From a checkpoint of a small transformer trained on Wikipedia: 10095 steps.
MLP neurons of a small language model. Each row is named by its layer, matrix (gate and up: input weights) and neuron, and shows model dimensions 16-271. Each number is 128 + 24 x the weight over its row's rms, rounded and kept within 0 to 255. Numbers have three digits each. A neuron's up and down rows have the sign that makes its largest values positive.
After each neuron's rows, "fires on" lists the tokens most often at its 100 highest values on Wikipedia text that the model never trained on.

L11.gate198:117093169100099171144150158157126135117136160073158134131135118091124090120147106205118105126097103151158124114157145108104084128151121159141119176123123091121119088159105136129096094117106126149120135167122124117124123138089142108111109101113136102147164143104121123095146095096120133124137093134110076126168114109117132132075156139101095151133132156133151107113146145142120107157107124131132151100114143140120108133123112079130139132121106130126124140158112156084121176132113086125100157143128118139124151147163123130142146070110156120129113150139068137126130160135140138172110124075131115147128127105120151138125113104135126148127104156134132126154095111068139085166176117141156080143140105116107108129157149113105132117159133124169116146117136099092071106105083126
L11.up198:143126116092129151164126127100129147146100102132107103120181139141128146115093148105115148174121139151138168101127092144134134151153075127127129113146129166135131094128108094135166149145136159129090113093094165053149121117137143118154121123161124127161152102149106158134103140104120112133140116117116113127138132118138143147117128113121131112115139135111106098113156105103176182104144136147116128142143137127112101132089122157112068120117125129134119111108117135120128134133133120140120184172131188119127142138098119111157153123108125128142105109109126145105099117164114126104083100108178089133106139162112103171163120184168093118112116166146112120152054140149118141167123168132101107146158067186148138165129126080145113135125129124175109158131124101132146123118139102
fires on: "–", " ", " death", "al"

L11.gate106:110137144150119148151092140141146135109129154092141155112139117109130161120120107122100158108095122171104140169120100144096113197142118160141150123120119166113106170124132110175149160113115134187150146156125095127176098119147107139153162136123131125163112131134162116127138107101115135150134098146167082116116159118147119135089111161096140126125152130119150145137163104102165142126115142152148118131151101084087120148127133101148130132115145105151162130107160117108114143126126139140110110082114099145111105141124127148093143117121150149121101088128090131129144127153130074115117084110158133094134106144158130173146126091138146099149149136101175145130110179136121140124118113117165149115118168123148087128174153149115149092153147164135126176118144137136167105111095130
L11.up106:095117089145131096089115104120134156117137118115112119168155135136175174156146088137155109088152087144134126138103105112117130143135107119110123130103143089156086118177125133092135113128134126100076152110118135158146147133197101126149109110159115140128196103123136138158153138109140117130147140113163135128131125129140119095146143099132116139125154129120144109122090118124132128148113132158126138102101136151132105078130157135097144130140151118127143172097121133119140141099103127131143130112132158130149150146165133110116116136146084142113109129125139154144096189079098132116125129086137129172121162168160176102134083144119132104146126165132121097145107107131173128124139142131140157130162128108149117132133150154135135095109163121103151137099128092110148162145119105
fires on: ",", " to", " of"

L11.gate112:116169105110147165104094129119129095155138095113153160111144161104152153114114148167104073157133133131164149105139122096132143132160129130135133158103168101118122116097144098129099132157174125171131119155123138105087134163133086109133122145128108136131154118122128116170137154119105139136113132131144155173090108143121146113093102096134147150129159119161140110129122129091153165162142147133141106143116184178089133142099132117098107141101142166130134095109112153087135155147117124107138160112106111116168112094165103147136131161084109131147134166151165157142123171117160110143085080118125153122113169108149142145150142087133175139122103134114120097112130145078164139061178081117145112123101115146157149150098143120100129152134141122152120163105165105130122142165123121
L11.up112:143152116102208126089133136110117099120145120158124147117112142132158110132081106126130134108122093131132116120120140095148057114160110107121158129108125123156152098099128172106158098122155090173119118123142125086121093173105112152113134143130125098134133135132145146209152123070105105161110132102128143098112101149101170140141084117138133123135151140136142098115132120074123163115122138118126087148111144164116101160113071123139142144079150109175126153173116168132132120114118095100139119121146128121090143146165073137181132172159154148110135148145128126127135146139137140137075130159131142127114141090127115156126104061116152131140135142110119119139085138099098147148123137141150115152133137151163161125113166116094139091172162118138115131149138126133116149168135108
fires on: "-", ":", " |", " –", ",", " -"

L11.gate1995:092151153123123117122105105146143104135147150135183095137103126142161121112086098102155103118150149110182131126145148100148139121152138120101150125165135081113100088113163164128143135137124097102160071134104171129099116123117077143147102122122123118147090113144155150134096122104102160168121098103138143120127122147097129090058113156114152112100126096115174127114105115094131117096134110129151087108098089091108106126120146160151216111127099129117106107142115164131139155112141140121086102112126132167107126102131151078140118138097128109128111131126128122152182115193160131143134144119134096090147081117132117136115147149125158111086128089094130132121125125088085139108159136099114113105149132085125101080114071133146146161139142142162132143184095109141160106098106148
L11.up1995:150129155115126144144111136117107105112102125134120105125152119099125171098127148107121133143128106161114137144138123089085148140129104119106122184148147162084134122129159116111136144113116085165118111108147183120166082164122154113175157118150103124103143116152148097149080099173104121129132153139151110125105180136148146124151167149123144126122085109140122163122098116076135121113171126159146146135115134133116160179149151117101111132133143134135118126102134108130106129131136164162144152113116126089115124126079154129112128139141097104098088130176133107128124108114150149085127162107113122177154123160130111112118126182131099105159158161108104129106165099116111115129135090150158117088139101110112126135080166113115104122103105133136143155102154090132089155152116114
fires on: " un", " not", " than", " just", " conf"

L11.gate171:104099122124112072121151131100161109116120123152089137131141121167126089168100129146199097156158105142138139101145122100108144153124119136120150147099114134125102183116130107164136132101134194142130148124141127114115140169162077100110132119129126116158107151089121156166106100156171124165143130127132133124112127144112170127131132141134117104125095138079132128095180157118068107134080134154160098123118153144123108097129109137116123131126079146146098148143106092117091152161122145155140174132117107132104143126131149072119166111093114129074128089112119112109130124116136114148117127127152073139125116107114125137074124145128095140115078130115129169175143102118129081124120103121085136141104170153142135114141071122097168096141103137121129115145105145107121153118096121
L11.up171:133131095129122085089128142129147145166130158164085084131173153124112111124116153158151105127123152148117163100139144153154109152133126130127145129113122140099128108066137138116189157184129161122123104125108111108158083152084140144094116128124097135170144138119052139094107143065133141126126126140097123103137083121131110103147093172145141129129164083141160131121102122120163108153132178156156098139162138118124111153123112178135118127134084116108129124106128145095123122130099098175155077123135131139110122133129107146164143151111153157138126145131104126141123077138171139116122162134122142106130137123154134134123159114154134130100136091105175082131108122126117142146158120119109117135128146119117112161127141095128207159122065102142165139148140091143124149096045107
fires on: "–", " |\n", " "

L11.gate955:111117147111103138121151107153089124135131136126110154155188183132124127126168154113154145161145095133152118121128136121106078159119117112121122149132123143114144137107156123166119092143110113145141098137086095079102148096124133101129110165141104128122110124113137172126126115082093095133144129131083149146187123157072122125129150138079095120159168102106118134161129142114147125088131077161117146114098129179108154149102200113185089076121128109122115137102148124083132102125171166103124151132174125144100121088134127055121144090153118124130123111120115087139136152120159116131149084111132147139140132135120155096126102135158134135114138069143125169085104124117103084130154143106117115137145118131107123123092146112087146158144107167129116127113118105159128144107150128
L11.up955:126096119106104185124144161125070127155112138122115104171157157127151116117119162111154159134115120115182069105113176100119120156171131099136144108118103155141125122095135110141133094156109098142119101135102130151123148151136129115101118168134108151170146109115085165110146134136082104102169132135130120156104151099142125110115150131114088127126139107113133100179102137136129116092138167129189125126126129159162173127129149093139108099150141125118087118157122110107121120151175105160110158120158138141111096130115124131110152118163099099145094126149183184174131116153109149131140090104087131133138124103089125100160138110148103147157140140137097135135158101112084144108142080109085150168108138109107158109132140142126136153153099146153120111118087129106136134115143086
fires on: " as", " called", ",", "-", " the", ":"

L11.gate70:096112139123161131134094160098107114137152164119123131111162111125125142113085109152149101121111094154132143088124110127117098104095094142117108127112149092121153127143132074131093141147137132144122117099126149132109123108143116091129124195177133105108134128152143110168111105120135122164124133127124075125105123139133088154143148104145138121140129103089136151090141099109118153146139119141129151138077109064151142146079127103129112147117103157114132142139113107135135154151123131143179174105111127152145111113122093117113127119103101125107126121090157129105167168186188119081165094105119137121140126124088084147165124143101119140114106154091099113110099140113114140159172104170093128173141112169105121122136123153147118132072125095148133132112150102158134138136175122
L11.up70:128129153113109131147123159111094139121129153120130092132122096135137120098130142173155123115123135118150144058155109160139095086162120151147119142152120137140108085124106136126153093092145133135092109153134154094142164115137102146117105116173122110175132121128137113138130082156082078168136119157110108125146098108108102147076100119122167154137161105083114153085072068135179157127124142142114134128121111083152117160137172134120084121125088107166121108115109116163097098167160129082181115088114154154109085121138146046112160129096153101163137111090147108156120129124192107075102124131122135140141149147103117187133099132101123136078109153126077102116127129130108160125151163158101090090109138155151169118118112105142134108107102189131091105138166110129109144137127157
fires on: ",", " |\n", " (", " |"

L11.gate2158:138121127112107097164140147156106135128112126157149138106154116141139156129150112094173126127075148178177120143153137121129075163146114151141162118139133130118130117156119120143142138138116127116162125102090082139151090132140191167137122135150156142105132120129150111135146131137121104141160111145111135107185114101158124137126131137129136130092104135168131123127136101147131159121098096181074088150119135181137155121152125099094139125118161116140107105092141151129108109113115125104079146137114105153116078129116098117116145099147107111118127109135124136123131147142112112149153118087150131122178088116100091101139122120160107119121136164106125080091138094131110124126148140142174050095113134138122151104192123168120140148094116108124089158110141160074118152145098140
L11.up2158:096130101164196086157145125151137160129135115156104124147110144126131156140124123128163140088127145087146121110148162101111133120101134156100131102098125154121112153109136143150138093131124122136120115065138115141125169156089139164117078140131130140108134164098084121146124147148129135108110165109102094134117133138110119103136141096148141112122092122186138148119136112100117107169156120176094136111142165137134107119125129157126122094167158116127128134148122109126142084114123124123120151100123155137133132159133084123103154175142144110125121098135105129136125172164118134097152156160134136154090168141125124140125100175151128135130116148200154136094127126140117100090163109128152080127121099152136108091098115134147111092129139162109097088124167127139096162123121089
fires on: ".", ","

L11.gate708:126123113121139160111109140111164102154150159092107153147150092137098096115152131156141117152154123108133132160155119091144116141122109135128142139143106122182101119085164122143111144139121130107130126129108110107142148134164135145112133144140113077152137135065167095152144153174098162102151139133155126115136104106133112149186112128106107113132103153160130112113162142140126134171095116125135128115127127148129143105164114142120136134118140108094112148082100175137158092124123117166188122139130135135131121188151158139117114147118178147151111138118144079118122133116120098111113130142137128124129121093117136130123093107116095141155081123110134083149154139131100102111174084141156129157148075181160092119138119141093154134142150116165133151092145052136137074111157115
L11.up708:153139100106161103104139126127098094205138128139099142146149133152104149126123105167107086122139157120109152137131102157070080115129143122153105099078123149128119092110126159127126131158196113139079096176110150096128197125101150111096126146164159156135137107116132152124171133097112107127115087134103133154145144129110134090108058160113167132125131100096155136144151133129108150140109130117114167152138125125145131097128140138151110132096135086134169156083116126088145097138097089124142103132168088130112127103118151113148153180138136123136096142099132143112150155151167137129109138136124104122130148137111169133090127110128091141126160115063131134101115116139129150180126109191091128103133111130149103121161108133135108120108086117143119153145162122121149144124103073
fires on: "\n", " |", " |\n", " in", " ice"

L11.gate2243:126137162138100109110090144128117132116076143133140129117133160155141109107129119132135117136151118166111127108129116157169155132108113139128171152108117156103142107124126119128149155142116122107118147088125095102068116064146105167120129137190164098132134076131128110099123125130171146111147108101092134145149164125137136153146102159139132092092094086124152100138168095143147111113116153110169130143118135112082137158130120129134120155137121138144137135162137098138132138121132163133204125127137146114108124126167124092139140096087138123100125099160179118122150134148178139076119101125114121067157169159089128124130109133151156138129081125095118099120097079132150162101145134142119108156111141092106117109085119106127174106126108118136107073161121101145147147118119146
L11.up2243:195088135125075114135136140138162136137107106110190113053125122148075109141136115157114137135114126132128103125108121121119155126099129105131120127131121089141107124123124111109108106151146154130146151142142144133136142075169114146151140159165138078145123126112127126127150147148138135152125129149145131158152160122130140096137121170101121179092161140086107103091127091141097097114110155139117127143144154120084125136152089155146151123168114176100078162137096143139134129115167123133160147125139116129110155102143138124087163135055122140144141138147128143104156112104100155076105152100100093081103139107133141114157124123106126115098110109136131092112177121123112155099159095133143114149126179127161104100123148114099137155108145125093131137132074158103117163097145181
fires on: " |\n", ",", "97", "|---|---|---|---|---|---|\n", " in", " of"

L11.gate1470:131165139129105127133118141124111101121107114098136136145172169097145183144112146116124136138120134122100173192089137125138147118157111111129120132135123144105140130157215162146140095162116137138173150161112119109100118112162103146128122097116091114123116163159120150093130121101140128112175113099106165137107128127140155125089126136135070095119099160107106125124109165117135102131102151111136159084156107119110094137123143156157135145128130146163115086124133135109102117092131163155127133085118115156138161151117112155104118147112149087119117105130124166119146116118102106146107096152137131127117116209162142149146113149114127142135092109140105146121126131125126112135143159117143119092143142124103111149106178138100117135105153076144142141123126139092137130129108112
L11.up1470:121124134112128099103134120134146154138146122119149120115111106144110081104148141157150151106085121097161096119081155107112123154132116130131111102140160105183135102144089109090113128105126119095099161088112163130171112142108081128129139109131107133124131139162143065142132142143147127138102147108148183120121127172118104136125102120105190125108143125132093105104135104105148148120109182176133119164100125111160073108162117106109151123093113137093135158123127170128150128189143134109118120113172150121095087103142147145133153127143124146155054131164200142168116140132141118100171147123163128124120127116083122129101139135121147139129161128129087144117118122143165117105124120090087110144125117135139152133121121132128157135135183156140121095112142123123171126149087179
fires on: ","

L11.gate1347:147099115123118153122115109122106167129093143148122158103169059177114144134109097126116106189121141100125113114139161124152101131112117127139127134179130113150189118101134106123116120144136103144102108175087119117144136144139120095104153111129152135108110112124170123144101156093112101088140113134125116165111125166104134084127125101169097138098102161131124106094131148146151139083134139155131110169136135132085078088080068157116108091143076144136147147143183148139094112137091150137123087121120157130096102140114112130130138137128126145091082126135146109104164123132163127115125100105143132116180094148130151100152144103127168098133167115109116100108097178158106146179146124136119112149143108111113155126116162113115149126138136076127122067128106121144095109102114128
L11.up1347:127117116118140134169126165171109145142124147145092156123115141145105092133139154171163151169124128166132068140119135129097156117060166138141109094090115146138130093159117105119116107122132152083111064106158080143124137132116144167163111120104106173129118091101151109081129131099116103096139082093136145144148129122130096124133125111117117127140111137096125171137134154120144076100122051130171113164124137144180138084142116122110137132162160133165119117156141098108183108142135124141146110123178135118125129163113119099128097081137127162167140142127119089120141088165144125184123132118113126106167083086122181103091099138142107109129142137109135104092127123095117116164071165130124131140137105105146114105137131168117105116120166151136127095119135145164136130117175115
fires on: " the", " |", " right", ":", "o"